config.yaml
hidden_size: 160
head_dim: 32
vocab_size: 826
hidden_act: "swiglu"
attn_scale: 0.177
tie_word_embeddings: false
init: "uniform"
init_std_qkv: 0.0322
init_std_o: 0.0
init_std_up: 0.0322
init_std_down: 0.0
warmup_steps: 591
schedule: "wsd"
doc_mask: true
MLP neurons of a small language model. Each row is named by its layer, matrix (gate and up: input weights) and neuron, and shows model dimensions 0-95. Each number is 128 + 24 x the weight over its row's rms, rounded and kept within 0 to 255. Numbers have three digits each. A neuron's up and down rows have the sign that makes its largest values positive.
Before each neuron's rows, "fires after" lists the tokens most often just before its 100 highest values on Wikipedia text that the model never trained on.

fires after: "ra", " an", "ot", "ro", "he", "-"
L11.gate53:071133135129142134143125166130130112175077127108126101117117147147136119085101170078136134118137115077122120131097116130105120122158113126112145141134138102140123117138089148095170128127161134155115118151123142134089126203122155142083089102081091152106143118068106136086123144134108172118
L11.up53:151131120119102122114151110103109163114147101117104103127161155137170143153108085117126132108135121094098110085107124189116104137086138141128126132104174091128174120132147145101149159123153163142165138138196179167119112101138116114150124111121113118126115106123143164124171127117144161128

fires after: " M", " comm", " L", "ol", "m", "M"
L4.gate154:131147093122150116130105192142125100126128142134087154124130126122178110135104111137099109114094137116160173111153113084123123148127139137168105140144085130166143155096134104191122144152138122099161072157095139117110122185160125121140097145120125126131122119114141130116122134137150145154
L4.up154:103108152118114156113179094112116126157138165135094097117132132136135117157122139130122132178143107102101134179130114114120126162129161143118148103118169135133114048114082152105116128119121149130102111124082134121097129132104140156104120129138159158135129121158093141131114112085112117145

fires after: " n", " le", "n", " st", " N", "p"
L10.gate329:115098118091086107135128126108162090123128126164097091161106149139123128132126127123200155142112095074183146117120109144117125119159132152080130120113125137128134128121125162130156126130110119174120123150118152144122143099117129119111126116121131153056151105114125135091101118156140108174
L10.up329:147188131117132116102160121140131114139095120108113109135089091142105112117124152137144123160133095135158133181147138130084111114128125122122069110126122165115105136132116153130104112133067106132113128100106150091134092112158125147101112126112179174109111151128090130092126112095128143143

fires after: " p", " t", "i", " I", " P", "r"
L11.gate592:140116169158091141158157172136134132123172120134081117164120158082115145125139147065122104120165111128152145114081137123125118154112165151118126176134150182129136138155131125095109110130133165166152106101153125163120125102095106137120122149121129117114117116137124128090148136181125124097
L11.up592:175144135149133142121069146117101131143135131121110104147122095158170131118122147109133139127128107132182086087129179117117116140143101126098119122121121154179149129105137133109108116126137156117114138140101149137136137099127155124164110151117147078096181155137132089170103187121113132115

fires after: " m", " o", "m", " M", "e", "-"
L10.gate627:107104125158109135190105138155126101185090106142094143124157125142119101137134160117131134119141127130107115148127163127110127140143142146105114147127144108109152072149125177090110173120158159134119118118119140161091087141089116111159115084143111133133144130101098091115144129090098128133
L10.up627:141124142093124152142106096181125137100143082128153148140133127107082106113106137138133101117136126111124141106156109128121153127118108110128127157072126153123150099090145159133142081133160133128171133144094121131134105176106114159134131041112173080132115115117095151136126146095121152151

fires after: " d", "is", "id", "s", "a", " D"
L7.gate133:139125127131151108148130128135162132125117093150112133134124129126160153123109104100128144125091115083158114132099201124106126128205156107132134140149131134125145124108112118116164162113106120138176117101145173137106127100076121093132068128128120145135150117161120133142131151126099137115
L7.up133:194114140142152098112140110146129118087087124162170111133141128118131186093108076121147146075092099166141129143095151119121129129154172138063105146134099128133132154134139138111156116105138091157144137068124139122135154094133135079134117105152180118111105152119115126121141159128125144102

fires after: " whe", "he", " The", "om", "ot", " H"
L8.gate615:104109106145113126104157129144127135159119150107083122132114148089188135161176161129115130120098126124147098124088156090135094109129179146136126133160086138144107138130071125119120144095132160150145120156096110153089113147192128136124141135107104134116151137117119155113129138156153179120
L8.up615:132159147140121096111119100137113178154102090113120129113126111144143103165125132115145119099120102086112119124115160147113121174155093121135160135151134133150173096115110142153103197147170122155140141133136129161100131156115134150176132113120125127150142143175148148132140154130104177112

fires after: " w", " l", "5", "L", "0", "4"
L4.gate634:127105086111126165119138151104175111135108136158133145121138159126168126123136127110109123081097121133139171133125112111154134091113134100145112137129132162162147171104104110118080156113118194101132103125132139124092145173117097138085130168098124099121111098104171098101110116119075141116
L4.up634:116152138117131125108124131111123124117118152166099157120162134176140156116125118138173121131098059085115157151160124095146165147169142144167109143188190153123080105098098122159110131071150126128127117116084137126094137154126145145132134109131100122121143116118112109152153159144132117105

fires after: " M", " D", " C", " J", " d"
L11.gate223:106150103147102134129116211090158141124156094127118162114126139143166120174109119103103142149135127168131121111104100113135094107155173095138099160132126111133160108107152165158119180129125148153180098115102137119121108123113106098122097132105109103099134132129122133124142142138156129115
L11.up223:104132153151133149171146144105168118127119123104086088133072103065147143095138118111121096080108091105129135144131143144161108139144154171119109112112132109173143130131066127109123131104149110115128129093150147145128167138103127125111091153167132153107168135108133153110169150165089132200

fires after: " c", "C", "c", " C", "-"
L5.gate134:157156107110171107122084137133139173105113157166124138166115137176139110128178124096136111088109130130128113126118141130168159178185146130150146097117140118131116090129138112096080118159126134112143118177147120143114101135110091113111113162143117098159153140151136095125097147090130100126
L5.up134:119105144107122119132156122125126134148111134130111114116089133130150089136144108129141106159164104134129100143121143106119097113155138127094117154172122103111110160166117121077112155141127167182130134141153180122120094145138107111135186138152075135129119100097103156100139105103114124125

fires after: " ", " sh", "ab", "ro", " k"
L10.gate397:113149123126132123146118138116128105152097146153059125132118113111128082148107119101150117127104126137098072117114116146122158185110147148111117158144100158161109100147179115139122116134154093128141071124120134136111129133114135121120082139115138146113145147156059125158120123116147124172
L10.up397:141100141112068148143116114098104119155155182175116167133180096136145090128090137086161122082106130113135117117107136171117183142089140158144155135160147204159077129134137139149146129087101097135144115161085118158135139144147154135105119099126122147130145160146087083138108147151145149135

fires after: " s", " Th", " S", " ag", "a", "S"
L10.gate557:132118141170127112159109141171129140121124133111136145086123102144141109129101135096153168073112116187137122126136178133079129165153139121123160158105109160087129128156107171142124116116156111159136126096145122129132164122101119134128137115122115111122141098124148125108100141142120173061
L10.up557:148124098119158126141104111101146071104138110158105167153116150130144121118134159136131165142120122166095149115126132111133170085168099104171119146132133080106156138126120117136146150136100101157142114115114114142096115170042103122129077128147118131073148167170142163097143106151118113127

fires after: "oc", " v", " V", "ar"
L8.gate151:139123130149139110115109134154132115107119100160125145118075167149135147134134136089144155074115142134151157182133119110133145098171116092108155151112097118144149119117171178115117123094100129122146130091104069128073159104103100108164075148120068130108117099129147137081114130118129131112
L8.up151:144107156119184118107081121160143110122124106160114106179042161171107105132155127090151114115065158142117144157136087093130119123147143140130137116151119162172138085094139113157118163132145146113146108125101116099112124119142122101146101140142117131142103108169160099112121138076095122113

fires after: "o", "e", " m", "ount", "al"
L10.gate22:102109171126144111132121154142115132117155187123141142123152118132170118130116123144138162130094127128127144140134194120134133138127153164135065147123135128115144092133150101101146171141160129212145107136162145140124121149089081136159094096126087129151144133146127082144136119144141119143
L10.up22:155106098129141154127080145121135112144137106154136131135105105086143092128125166140119157131116130180137113166134118184101132115093116124160122166116153144118128095165142144142193106116139165119107141157170129126076125140115135154112102145116095122121108145156136083150146158082164149172

fires after: " b", " B", " s", " M", " S", " D"
L11.gate80:138129118102119146139106171135102135134124073175113135105125162116148078177145104133140115146139181086106122172120120118130089129172156124143100144160141083099133106097146127117161129126116139098139107110147097134140100122080085106146105122129107099131111146121122127149134109117110133127
L11.up80:135159139121142126110085122135105175164050120103128117155123124123190094121156133129133156169123122121145102110118122131095100139137121160139127129152144093123090119106106090133161141149153091113117152132117140067133166173118130120151115112124086117135101136135136086159113145097114128112

fires after: "h", "b", "i", "a", "k", "j"
L8.gate582:109125144123114147118127157138140104138107112153124137092117178133148097137103116122146136104146136117086092141104164112084094127141157128114102153148165090145098116102090177155161167115109138189145130112116157161086141124104114128177142084098099163115157144137104127127138140124125148152
L8.up582:083133170080087102113128172129120109103150157143153134130101152164163172126118162127127143137131156120122138096139109139119133115125159089169164109131133087146119136097161124164124137122120124123152139116084121119098159145132099112155118108111074127107099143104102094138168150128122125135

fires after: " B", "b", " R", "R", "e"
L7.gate243:130149116120175104130125131155142149154076129104169126138139134120144120128129154116148149149135111112112107143133158132117132163137114127174145098133159074096084116133145104130168153135144124133101130120126152088141063116108121126114104120069109126141151149110099126076128090121141109149
L7.up243:068137096137130146109104170125094126131142148135130077161096102116132177138152129125074103192145144141123119096155099091127099104115164091166129133103124135131121137157135120103142166160120127101119141099117147095151087125164098148115105140122113087143094129138095167136091093126155099129

fires after: " S", "S", " s", " Un"
L7.gate613:142165078126151153130129149129148145082129144134185133175124122187145117118092153108121152111125148116139143108113080107120150088129114101121092110158077109094166127112109106115119109114195131152149115114145127118161135088135113099144096073142112144159144148152169167144087141129086102147
L7.up613:147108111090111133153137118149154132118135133116152114102136093129165117124147124155078150102166189131128143167116120164120074145110132141154134087154139142090101142099134153115176122100138110144120157144113171090143116118147122090118124115091087152111113141150168137096113092111151129114

fires after: " ", " g", " (", " p", " d", " D"
L5.gate21:102126142164113192148137130099138137128107131173106123167090163135131153124109092042160113108076181122152124123103113118132137185124180163125129165137099157139096168137121140102165124139124116165183094129117126132109147104140108117122121165115117127100127152135134121106153116118105163147
L5.up21:125162115143075133141118105068082133112153146140138111170109134154111174086063108101177124127115148119139140139125122153132124186109151129078148156118063149114126190126164141107143136172115114170143110131131137142114152112151123179124138116122129130137102167132175118149129114096139134136

fires after: "is", "e", "x", " e", "s", "os"
L5.gate541:144116113113097185111121134118142111110140122099105158105106187087135104101142140122167134082130106106100132107122157116135129088069107104090052125121139170124154108120133157095134143203131179133130133117117109147129123145139139117101128142128073119161152151122153164095160131121088130118
L5.up541:114135103147112100104127140098152136121118148146100130076109159103174086109141101134121137123133127082159142174167161142135165139125154119096099133149121143136135133130112134128184113130147142134119129107138158119149089095112157144104111077151158128164160104110155127101158113099088108135

fires after: " S", "ers", "S", " s", "os", "ess"
L4.gate407:145161128136118145161166141163157133139143103141118084115126136094182118180129134129104123133090171147136145125145127120136126111113153080157096090148105141118144116101124125091183119097113145127121124120123101150153131102149119147142116117072073092134151131079124143123132125144078136138
L4.up407:127132096118133149137105107124159114158154117145127130097120133124106102104132123130113122100152131118129097110133157142138127100156127087126133112130150136106104135124138119097141151161081118136123134154187153137147147149083145090133113142074159127131193166131183159116127128093111131124

fires after: " r", " s", " S", " R", " res", "S"
L5.gate568:174125140115102151146171155146146122101141149142087126116104138104152113126118124110139167119131160087110142149101119111113131121137122120170149119163121150124137112072119122092147130110096127108127107123146160115124089059085126122176116127102080103097122156141119126129113143087078096144
L5.up568:090126154124126110152137148115141134104136123112105132157147107120098132122070159145134142130123123105158169093142119097110138110171132168160135123126144145131110132161125097192092142151173127138133084128156137087155149130131123151109144069150076116135115124172128128109155126144130149127

fires after: " E", " A", " ", " W", "A"
L5.gate145:115110114164121133161145150139152122152145105141132143127083148073157141155160133109154109125121157115128135148129145095148140138136143134134087134146141109114150128161116120094153121094142168112151115117125141118130112138113078125152125171072104102100166133142113150074141134156113179082
L5.up145:150141076154094124139161100146117124114156117115164078104087094120160177114109134137143126135158084149093140129156141133160130104128134110117098116132129126127149144178167173101136085129155153119138158130139140126135153128103111170153136114122124120115106159130171153133161097139099113100

fires after: " se", " te", " w", " Re", " E", " W"
L5.gate490:091107125109105165171173159122139109123110134133117145111073140074147079152139110135102083124127119120112089143118132079100100107142144147164102142156097153127147133107086141152138144113145144108151086095109129101114115138135118100140108102065099123115126125122125129123137149166146127123
L5.up490:139135140141103136150108159151165140132147123147159129109131139156142118145165177115115168187153089096136159202127146115088129117154121153129104166129127188153171112097101125136089095119105124117130135117128161142132103151122143143131123137136128119144134122130142152093157099092101142122

fires after: " h", " w", " W", " Y", " E", "e"
L7.gate87:077120176139140126107137135143102130169105115154112149116105118101134096145154118130149124172095103136129084133120154119117101160120149152124131119119166154136130127118068094113144145142113112106148135143098150087123116180105109095152131150093095084130173109133105148097112092158114133131
L7.up87:122126152125122109107107084148124152136124127134101154089168118136153130118122140122147156147118105153135165190146139167135145186151139130131122104105170104123094144132131126066159127103103124122123152111089152130151172167105111159117150115134098128131092107130129111120119104157096109138

fires after: ",", " W", " J", "M", " K"
L7.gate123:091109118171136146146139156126140135146140134151109122145086140039169116197199111129158113150119131099093120130112156116118150120135174138139102125152087116110134134115083138132142138119123140125125125159101172124128157141144105122158082143079120116116149113135119117130102120139167125119
L7.up123:113118112136135122133120092118102168131151161134140116092098094085180156176146104172133118123151125109109126136146173161132130114112165125133117109139121100116129148109080129134113118148108109140078161160127147127164157151153143168133132136126118150153109141112157087186107111134144083114

fires after: " K", "k", "ak", "K", " J", "j"
L8.gate483:082098116162150090122141163141138130147119125129152126162129129107135112129148115108182115105133156141140112105116165142133099105140138125147118155198108070130118151108099137161110142108148105138172125104138118174122117075129107134119139111154136116122147128113141133143162156118150134173
L8.up483:123119130140131104124140138136156106125143147113151128167144131138139133076100147142118117168164115118081151114151100151116099110129127107148174150127138116109123167165121108144122143148151141092111131076110079149134141134123149157110175123117102118137092148107158160161139150122171134166

fires after: " A", " De", " E", "e", " Ch", "ath"
L7.gate124:094128088111095119099142164118118132160164135137114143124125117099164133111142159106131122143130114099168139131121182134133120157130126153134114142158118150132141106134108093114164103144097106127112133102125120089098097115149121151150123154128146079142121169152126143131116060177103150129
L7.up124:105118113136130132143114159138117106148165110131136097104106118135147132149164077117133063103148093174157112093144138141108127128138125185110088119114161117076153119144104142145110132144101118130125141133133123107127085098079103157162136115137106111091115097118143100108108087135086066117

fires after: "C", " p", " G", " C", "T"
L5.gate399:139109106130139137119158172138152134118148099142097149151080110117127109138122119127134073127115154158109086130133084111136129094133160151135088111158098109141143135143091097108134126134146174074123121123119157097106110094176081104128105153122105131137113113143119141125129139141129135152
L5.up399:121163127136103125133145136142098130128130109117118134107118146126103159150056111116148104086184117123136142117129124096111082138164133157128165117100135163096175123142079120134122163145116092100136118138131169096130130137136135133097118157156077146078141151082108141097134115097127128158

fires after: "d", "ad", "et", "ord", "ist"
L5.gate300:150186114154127105158137129141120118155116141128132087150115148152134107118089102095151153143130131130181140140141166109136127127104117082161162107104113098124133113129122105091137114128126110117124129095163106137124138136153116113096149139122092100149136175083093181138124130164126127096
L5.up300:142152121122161096116098118128138136130093133177139093186163100161131171130119091155136105107146184140138094118099092123147141163151121096115108128157136108117173149109159163154103115115084127131115132126100127163140104134152128143174104145177127138127122103103122121150130145129097096093

fires after: "l", "e", "b", " Col", " J", "eb"
L7.gate172:079141122123157130149116143132160127146088174173162137117101149161157093131142168130128088143079112124125147110144151120124154142156133085132128085118136129098160114078124097131158135088153131102152134130133136115120110108103137113123140120089117069106153134177070150144125114123140137100
L7.up172:095167134103140160127089130127112117154128158148190108092111112164155120144128156137095114103109104135116147098165136149136114095153133112129150079107101146140104161119130098132170138101165138094130160116139117140168110112146164146144145124120099098126104119115081134134071137144165131124

fires after: " in", "d", "on", "s", "at", "ct"
L10.gate378:142130149103140104169108136135145134149110145133104104147110116094122111109141133091145168100118116134160094125120110139112148164148113100128077104170126112151130133094147138158144143149104121136189118115143111112121153146095114111123095127135091137076155113127097151096135112152066108127
L10.up378:103131159131120122111113108132087148113110121114162101138157139122058137087162127079116149064132167097132115091124109114137093110141120125159115118137116116130125140088142128147091122120144147140226118165156127156110115133119158110154111107059112139140134140124091141123139114112127143128

fires after: " d", " s", "d", " k", " "
L5.gate569:118159110137152114168122153148128099148093155170160091177130103131155140145132116105154101072083139175147072112104065105146136154139128147123122151149105161135141137088122117134166110122129122130148082142069147096105111138151118106161095136113118139120111155110122099146148104135112091146
L5.up569:133110145139124098115106134135114140104087166170147113102166126135111135114157119127145137117091154090170093179059126129124155138133107125131121161136144135087157086099151103089163143097119121111124118131097126113092110114123118086143119108096124158123150140130131089139107102126136125111

fires after: "os", " s", "s", " S", "at", "end"
L4.gate316:148138152120135138126131137150156129094101138119122127106141128107145097147132118106115154119119171121132137120090147143107119116115142128145102140154099130102149157112161099102184092142122111120150128100148168121132137152102108133128105088129110140121184145110116125128131120138058140155
L4.up316:114126131102145120186139132147143115141155101108135100133145139145111100094134163135110122101118133134160143086106111139124069153149050139140151106114126096072154126159137126103124152132140091185149125155131147133158131135125106145121167089111110142123144143126114147072111107123129135107

fires after: "d", "n", " d", " k", " ", " b"
L4.gate402:121093107107160136138129160120131114110094131163141123143132148151137119124152093127168104080094125110154131120117074126131137120119102102090126133135129168078126130146191046144138184115095134164130077118116097110077120104136102074147120146106131164142124137129131088147116091123103135135
L4.up402:112105153094090101102165135147130135109119151172138124137111141115151141102138096141152120156125134124121122130121141117093137157117121164147131156199120113080085141135167100134173166081156137122129122132081105115135099126102116103155146095154110113102105155150105120133180142128144145098

fires after: "C", " A", " C", "c", "i", " c"
L8.gate488:128109105096115120133112149159128169126144125104082104143096093110155131103105122110102093119121126142128104121107137118130147111170139147171107088136146132103175101169086151112148149156148136132142115120138162113135115149112108108111113117112118079159136137137106137114087104087090126120
L8.up488:135111135118115107189123109112121106166154105121133111133143118152138104094160135109098110108164102141091110140126134150160105172132134147132143135126123126078140115166138150110106135123099145164118128111139225167141107076150164132153131136145129175085192088124128135105146121094109128128

fires after: "c", " c", "ac", "ic"
L4.gate106:106131095110181106136115148122154118133147135097147118196109155111140132103125125074104140136118143171152098133113104107165142106148137149159107113146097070123141130165119132138111136117142148136135103126130112122123077132142089136122098121152121115104164158138101159097114127160149141136
L4.up106:135119137148143132120119103141129179141179109124169132128135132150078150151119159098128083107144117130119119123130166127162148169117130113121153132069143136065116125116124148101128134133156101148157144147156190127130123138084119129119113135164139131108150146182126116116150119109116143083

fires after: "d", " D", "D", "ord"
L4.gate295:069123158104150135120107114123178137150107180158145060106113127160113127116089127159156109135144122150203127116147149093112097105139148051155146109128113138126160149111133147129115123126147109145155113129122109134109089120132155104074123146091123159158110143133111138176129118138155148111
L4.up295:123125113117104189147110127111115157116080107154139119130156103148137129166152099099152075169156120106107133114144156138126123138100144080150121108144138098127136126111140116148139106135096119110145125134098115093114097117119092106149114134119135110136116182133137103165134147107080105152

fires after: " B", " b", " w", " f", "B", " W"
L5.gate240:164102156133159134133190160137118109125107124166118135097091126136128110151179136132097067140068124168125081126133129074160108127160138134114085127169120133108111127154089123141116138090122131113145070097130180076128111139174131092134110161104128124115142123164112106109122090116115110127
L5.up240:139155188091096124170154146159105148129115135158171105073153145132095103133155108134117124158083122158116115151130129096107115113106100141114100165141116127100131100137096140137123146136073133131115110116124133124170127120131151116147146118146160137145154099114067124128136125151148130114

fires after: "i", " ", "a", "om", "p", "ed"
L5.gate132:138106103135103145184131116116125120170142149147122107137169090163118140106164120155131092055080121111122149103097121124150128140100159161093155102117142154124123113112111094162176151097101097121135115144105126145112163185143096140095132148114123162102109178138095115167094166139129141128
L5.up132:143140139151109091127169104168139145130121171116131111130104127104127104066132110099100122095140136099143109139145164174140138123155131106177155103139147149128143125134118122146155116153102129183100179140127131146165142102139167136122136094129090117178154136110095117139157151165135121094

fires after: " W", " w", "ine", "in", "e", "is"
L5.gate359:069092111103111110148149145149139137149108115139115131089117152135135125115116111146164119098132118101144162144143139081120113124099116104164137137108136191152122145113121092100158163127131145130157132138136109146138157113124115093132137137097124091123140134143135160175122110169096144113
L5.up359:126143129099144134124095097120146132119073176130140153127126104089158130134140146123154131174116130138126090155154141161088145126143092110111140114152090077186126149087117140139134070133123113163113107074124117141144089107101145127108121127115143130152154154120109168104152132088156113140

fires after: " w", " St", "H", " Le", " W", " Y"
L8.gate626:085118140159088131122140195098125111120138129149121131099103147117150118157168101122124122180137139108132118135147168108116105109166176143125091097147151121144127146135087105149103163115151186113139106140121115079138114133122095085152136164089113097124140124148129167088142131133115108102
L8.up626:091091118137144147137116145146116129160120137108146096121134156121123092120141115136153146171110136152112110154103160127158142120099100134130085126114154178142139144141085147073142155113133173104129118130175141151110158177090137145075110133137185084115104118134100110115117109130116136120

fires after: " St", " P", " T", "P", "r"
L10.gate481:133084165148154125170154152149117135106137108128093090145128158110110127156161105112112125174130122156151138115086094104118125100124139192159128124135127113145104162165135111131121138128132165141130080103114147157095101144150112141114133129132067075108120144150127153127135137154138160132
L10.up481:109108078127135136125117119144126169139079111169115114162090096135154123136139112088099092166106167127123135135130097054128071125124126083111120127138103117160159133086179154122114155154176118110136112157126100103120152138137112107138101153139162104100142111119168145129112158098177108111

fires after: " M", " p", "on", "id", " v", "y"
L2.gate523:100122141136114126137120190143095120128144107143130120126082111125131109135109112153123125115119139172101118111115120057136094138134172156101083156141133138103145100101147105126109141119178125091136128143130132086113094152139129111129111130138117097115063107113099113068128080122142109128
L2.up523:125157157111100088113132125131099118133085146110131126136148118166114129038144139154130119095145089172152170121111140144185090152114136110098137139179160120121152098104140133117114152103114142104128121108106157114119135094146115084167136075102141133102126121108122166111134147132119091130

fires after: "r", " n", " le", " f", "ro", "l"
L8.gate524:096122130156130154131142145125141127198098141139110126107083179151120099140190110109119145111110122071204150156138147107111149149138140131101102153109124117161131113156119143125127128155146179146164115154090137116129127110126133092096130126119100160156190112128126102142145120123137132132
L8.up524:142139099124130197123134097154122149139077134121087111106108120140106142121155116118136159130170116080164159144165141149100126165133146143108093154075155137134115124163113177135126149165106166131132121149091144073149110129120172100116111138119141132164114116131119145127154122161135154135

fires after: "ed", "on", "ord", "n", "d", "ire"
L7.gate366:094093151098151109120104141113129098158149157136157120128148156125120125084092137116129135131118140097140179119097107107138126167118124079126094113099113108158123125080141137121151129116116085155171116107134130156112116095138092091104098114121134132161186187150100144110110147135160112116
L7.up366:152130140138173152118124090142144153143131073128127121156120135156139170110133112159127123146150125109130090161135137126171122098072115083139110138144150093079153102085133123150098118075111164120131132122110151125102073105115124114147077135153123147095140139153159159171159133134102133165

fires after: " res", "p", " p", " s", "i"
L11.gate292:145095139107132139132114139140137093160151121152066119123130119141127145110145177132138112102128135100148158135103132031111135117131143143126130115127147121123137130088143117100101126133142101137150126129083153127099149111106135107096122148145100142081129124165103104089120140107114123135
L11.up292:161105141129129100102151127119123148121108067116152131115124092111117121141115107115137131113134153111155143124113108144126103125150176074171173101169136140112125088167106114161137084133162100140128144122158130104157114133193132140127131129110159143152137169144118132118124106155088123141

fires after: " p", " m", " M", " F", " S", " V"
L2.gate616:109139141121105140170130161124145132103102121099127107128121112143110105131114142135126141106114149153110140083081151101148116147146119116102089175161132132113136096098134151126125095126157168107160136104109138093115143132122106122136138143123104127123137103137083189042126078147123116139
L2.up616:108145127113100127169134129112127139088077127081110104146124145147097107097125139159110131125136149132119135092116169146147122167122109121132106156116126136126135085078111144136114097135128156122132121102088135095109116132122130127131150127128096141129106110130105145086129081144114121135

fires after: " D", " d", " M", " m", " "
L5.gate191:102142125170074160155170144121119140109146133185087136125132130126140129156125117130124112157103195120100116118125117100136142134147155123141130183168155097118146100114111112106148132105161161104130093124107108103114093129141108110158122143118154070143131139133149133116155109122117126119
L5.up191:154149118168140128157119122117136146095143106127122078199118127116138113101131131103153119127123098130132156182133131165102132147127094155114152106075126103131123162119109134111173150142142124098094125061150131143146142164102112180121113115131136136159131165105115129089102136117110150115

fires after: " s", " S", " as", "s", " O", " w"
L11.gate289:107135155132118105168092170127162102133133101134114131104100121142174133113079132131161129096126142130160140139107115152124120128155153092099117137134122140075152212112153169180137123100144086115186111122128146092128164104160148096113149134088179132137134119093117118083140102099125137119
L11.up289:164122144095151141138143127169091124121120114121137165088143153132139138128118124139137150095140113165096119137100143172141119125095094116107083153113126106108124148099082166120153141151100110118110120150130127107123152170112132103122076113091111140121173154137143126118117134094124107081

fires after: "ar", "it", " pro", " V", " F", "A"
L7.gate28:145121097154158118129125118157155138106152154138121088144137141121164124096163098093149131099129114084174171141116123136123129128143099155113130123116087168134134133107161114133164102074110137089122151130159144128135104075108100127109137131138120148130122111146119160063064123149163145151
L7.up28:189099132145147127110169122140128139127128131150125157166110101135119079113112115089125157101141139122134138132144113113111109127128148164095091096116110150178121092107129131162101102113107157138133116122146120158131069111114114145142100154136087138135060114149155162104106152119128123110

fires after: "a", "b", "e", " B"
L4.gate419:119121108132117149129138164139153137163108143154124107140111130121184082153139138124113124128120145061106062128087172156090131140117157159145074106108110071148076098099103130146162123139149106114143117137105140156119127109067131149129123121111107108107123115113098144109124164131104121138
L4.up419:116148120093125166138118129140158129141148105131119101105131133150139120139133132115110122171125117140088109147116165148141136116108133091130147090155128124140099091148200127125106119146161113167142142140083128113126129158103106131143136119191106123142117114136100146155142139077108170083

fires after: "0", "h", " O", "ng", " w", "g"
L7.gate387:149117124142141157139141133130162111135111120104112116102102135132177109136128108090169125115095129151126157138060130103164160143149116106110109118111120160163134195125128120127178100139144139121178124093133184141105108142126100144128129155128127166127111143060145101110091114172089184121
L7.up387:133128115143077097123137117111135104144141091150140166094169156118113097160108112113111128078082096130109142167102174114147150145085113098106138145131160100158133164086099141107118118151148147123168146118131143156110100119102132166136151134139096131125131147128151087110199132148145109119

fires after: "m", " al", "f", " comm", "l", " comp"
L5.gate422:145099103095110115136122162172129117135069124159130161139130118121149164110073103158164148112118136106130123132100125086136156150121189131121096138127124151090151153138114165148158124117096163146134097111099154094158127128177142091154091108121148168089155111099054097121096128131168119133
L5.up422:112121133145157119107119109144095131129156143072118133100174162151102128170112129094111112149143116078138144121138123149121136158142170162125144104093132139112117125139120153185082130150172124143113121210128095151127135116137140131120142092124170143128154134146117129129133149130158145175

fires after: " c", " p", "C", " v", " g", " d"
L7.gate226:139106120173141141136114123137128132129135106165116118155059117143157136125129121078120115120090154171134112108120094076133125139155153144147094143186109110126126130134157117138116131103157176143148116175106139073113115105145095086138116142129140103123137135154120113159165094083104126147
L7.up226:142142167114126086183112138119118122165079130164150126123105145184115116105156108134115101105123163145127062107159115103117140142144101147116170139141158147053121118085117123106094107131135136123139127153165118082106092120128112070151183127123141125140115086143159088154140103153150102124

fires after: " d", " D", "d"
L5.gate479:100121144116140139111120156118144088119105104179152118130111156151116112161128092133114097102092130115160114137112133109121101146133138131128073168146112130161121162145123122124135127099110143146160073107091140112078114112145083041143125102112138120102155132128106115076154146161139156103
L5.up479:125126129079115108104127125128101135080111111144166085166124109148115168155099086149138137096111138128151148126108143110130107141076148136133104163153128161115140175107127122143117106111129104160146122092099171121101106122185138119165150103150151173112120168124160075125188139160118119112

fires after: " m", " M", " C", " v", " F", " V"
L2.gate177:097077106126117142130120143135151112152138124118108129158092133126135135113123134141120129137099129181144156068060117096163116164086128125107116193111103133154156075115138115126132144133147147086136133130101146133131104177112120108123123175133088121128124115134109172090114084115113122112
L2.up177:087105082121085138130130104126127123104125114143127118148120105108128170098118148177123135148098133176136168082097107126152082147097135109121129163130111127149135093102133127111147126102113153102092127137077148124128104185119142122123127164123127109136063114136139132105131078132135075123